config.yaml
d_model: 768
qk_norm: true
init_std_down: 0.0
warmup_steps: 0
MLP neurons of a small language model. Each row is named by its layer, matrix (down: output weights) and neuron, and shows model dimensions 480-575. Each number is 128 + 24 x the weight over its row's rms, rounded and kept within 0 to 255. Numbers have three digits each.
After each neuron's rows, "raises" lists the tokens whose logits its output raises most directly, leaving later layers aside.

L6.down2644:107089129144105137087076137140094153093139140100099111138200146145166142144154154185131145142109084125138126149105106077097186148073147119107099113119114145134105116137133155132126126162094139130161115158142124128141095119142108140146126160124149160132143137131155125131129148081136090129
raises: "ort", "ood", "ite", " service", "ert"

L6.down2671:102086149130118118161154161150171125096158083167096142102159118122136115119106139108142138113167136146150145129129099128069116158094130153145116097145150129105139142117140126142122119110152114164135165138135144161123128082111139068158092111153118154149098133093126118114152104146152079152
raises: "ate", "ted", "ine", "ase", "ate the"

L6.down1827:134130155105162082101120157169095130151108161106129128119129147159131105141122151088157165111114124120111112160103124103107093168155150127158116129146166089138132107106105128114124132136164118146093116132137102122090148150094156116114146152129129155166137123107102128133135136105124143119
raises: " of her", " of its", " of his", " of their", "ry"

L6.down1078:143146120152133096137097166133137113130116158157162148141116125145089146133021127146091130147149152138132112122162153151116130164155134148143096196123125117102105123124127163168140142156102116144108127126125133135105101133118122127102131145129104088107154144092162148134117146151162163118
raises: " rate", " rat", " percent", " r", " prob"

L6.down1775:140140133132114133107123136154150144127141111147084116115123156140124132141120126155133117132087143109123132161102144122122145132137184145130127081110117129125138127120124156174116157184119104123122100149128131110146134139147091099153170126112150101145184147113112103112111126127144155120
raises: " in which", " she", " he had", " they", " he"

L6.down2552:130074131131114092140126150091162119093121107104143109124129125113165127115125115132161122111120144108115082148092124151132139150155095132149094114120134101103118086118145124080128116120071136122133081118152107116144139112169107119132128120175125169113115102147096133140157143124122123123
raises: "ological", "ology", "ologist", "aine", "iences"

L6.down1025:149166124146190154151135143119167161118151125156142147146166123170126104138129113087102103139123148139138074145128102182113116115148107160131138126141135133139074188129176102046122156122101107131113161069150153137125149117141135165125111126109147129114109104115098159141152128143126131135
raises: "ers", "ers.", "ers and", "ers (", "ers to"

L6.down421:140122129109100095101154173102101135103112148122107125140146123129128122153141164113166095155155121121132118120104100137113096134108123072163136124140096109152118157129103128117108103106102106159145139129150140106132106135144143128091160125131169148114144160153105107103168119121087142139
raises: " process", " campaign", " victory", " year", " year."

L6.down2333:156124077090137124142115138154144130166121172107125119125088146129139142148134117169182130086138129168160049148122148147168119099137099136153140156094136088134137143174125131132111139126131108159120138101126131124111129091139123137123133124151110112147108116098146149111087098152150115111
raises: "row", "ł", "ay", "uch", "ound"

L6.down2536:130065094118125080102134134135184123154138097127130102131144139129139140164142137116111129142144080129129082195118136095108128129134103146103129152135141148159132109072155100099110146150110155130077187127156124131116146131096161147134134112152152144130096125163127154146136111129133156120
raises: "que", "ec", "-w", "-T", "ques"

L6.down414:126121120134098105119109157137133145142116134125172110174128124152179145110145106140153141158170150139115130154137130136166169106150188136154140137161126103048077142131075144140127112106151169139128090137168126091121093136144164155127175115118092103098110138104156152110139113129084148142
raises: "mer", "me", "ty", "rit", "very"

L6.down1256:106130129091129143099150161130089120093164116117140143120138118093136122112125123158135107132126128128157140162110136163141157166129145106175136138123171132146161136119115110105156113169130110111128131145152106150135168149137131068142159130141124107157154099147157131103166126076092151117
raises: "\n", "\n\n", " following", "===C", "===="

L6.down151:140112108130087157104134133104120149144080116142140161153152127133161123152136105133146114117144094139155107145132101144107123127152140128153127124139147107127121113115111120112122140145153101146170128115105118173092122150118099141147138141150114171117134119150116135132129124149155121125
raises: "igh", "al", " op", "hem", "eds"

L6.down335:141135107156132159123166149095104136117121151149118085139125107095126116110078129128143129104157137082140107134175131107117134117148136164135143155155150113132160116104116140091118173157123107168142161141119112122154177144132170143131145093150129148133124145151150172134093088097153066119
raises: "art", "ad", "aven", "ight", "ight: "

L6.down2480:146122159142117119113153150136161162140100137136139147117113113143134157124097129147098150127125152118132129157179136118067106173134144132152114147180142140124135158147130159150160143109106145171153107133129123115109149152172107140158091157126127111128107133144152132147147117116100104172
raises: "ate", "ine.", "ine", "if", "onna"

L6.down317:111121132142149070116112126135148106140093102127118097126098106110127121142151135119164109106143106113160151118110145084151088146135162135141081160126086123125122141065155124148109157148162131116117135138139144117136158098157137127136119150164124103136151141090138135169147123154111130164
raises: "ual", "ental", "h", "pts", "enh"

L6.down2798:158180114108120122108109129144123155107116150066111156094103101155105127131107128134114133100144105149123185124137158139152081156119143139091122106152136136143121139109108087103117127151101115135221114167150143135103125126121130142081133095110170124082142135139117155108130154140106151083
raises: "rick", "id", "ill", "alt", "idi"

L6.down2508:144115128157135113129111105133152106134107151130129141114135119099105143125093105110140168095125123170085121118116160127176122161079155136141131119146100136162111113123097137129171094128107126172134195144140143124101159158106123087096091141105121143142113132157149121122131156121113150157
raises: "iff", "ction", "erry", "ney", "ague"

L6.down1501:081120145136149122163111132140093110115073153135104149125124129164149101135085132146136082121156118133137150116131136143098146134163156187135124146151168110098127142134112153103157160122146132077147130142122159134117127146120129112145137142137108122163114176116121151120100103114113155160
raises: " their", " its", " of their", " Their", " of its"

L6.down2164:145110184119140153141167151155139107119161124136153112128101128153113164108150136140147114151132112164090116145140159116130145133102138116131139131143130172137118112109123179109078131121179145109121123112122144132135131154122121106153121122096090141102143122108110155148152084134127159119
raises: "V", "rans", "ele", "err", "echnology"

L6.down2278:136121111118123120108129145131138097097126135139120135131150109165130155129083103138122126144115125122116130116140120108113108175129132092114121114145134118106103086144093172150135142121106132122157115167098130084126112125161119115127146129169152180129076140165112127164179145175139108158
raises: "teen", "ty", "een", "y", "-e"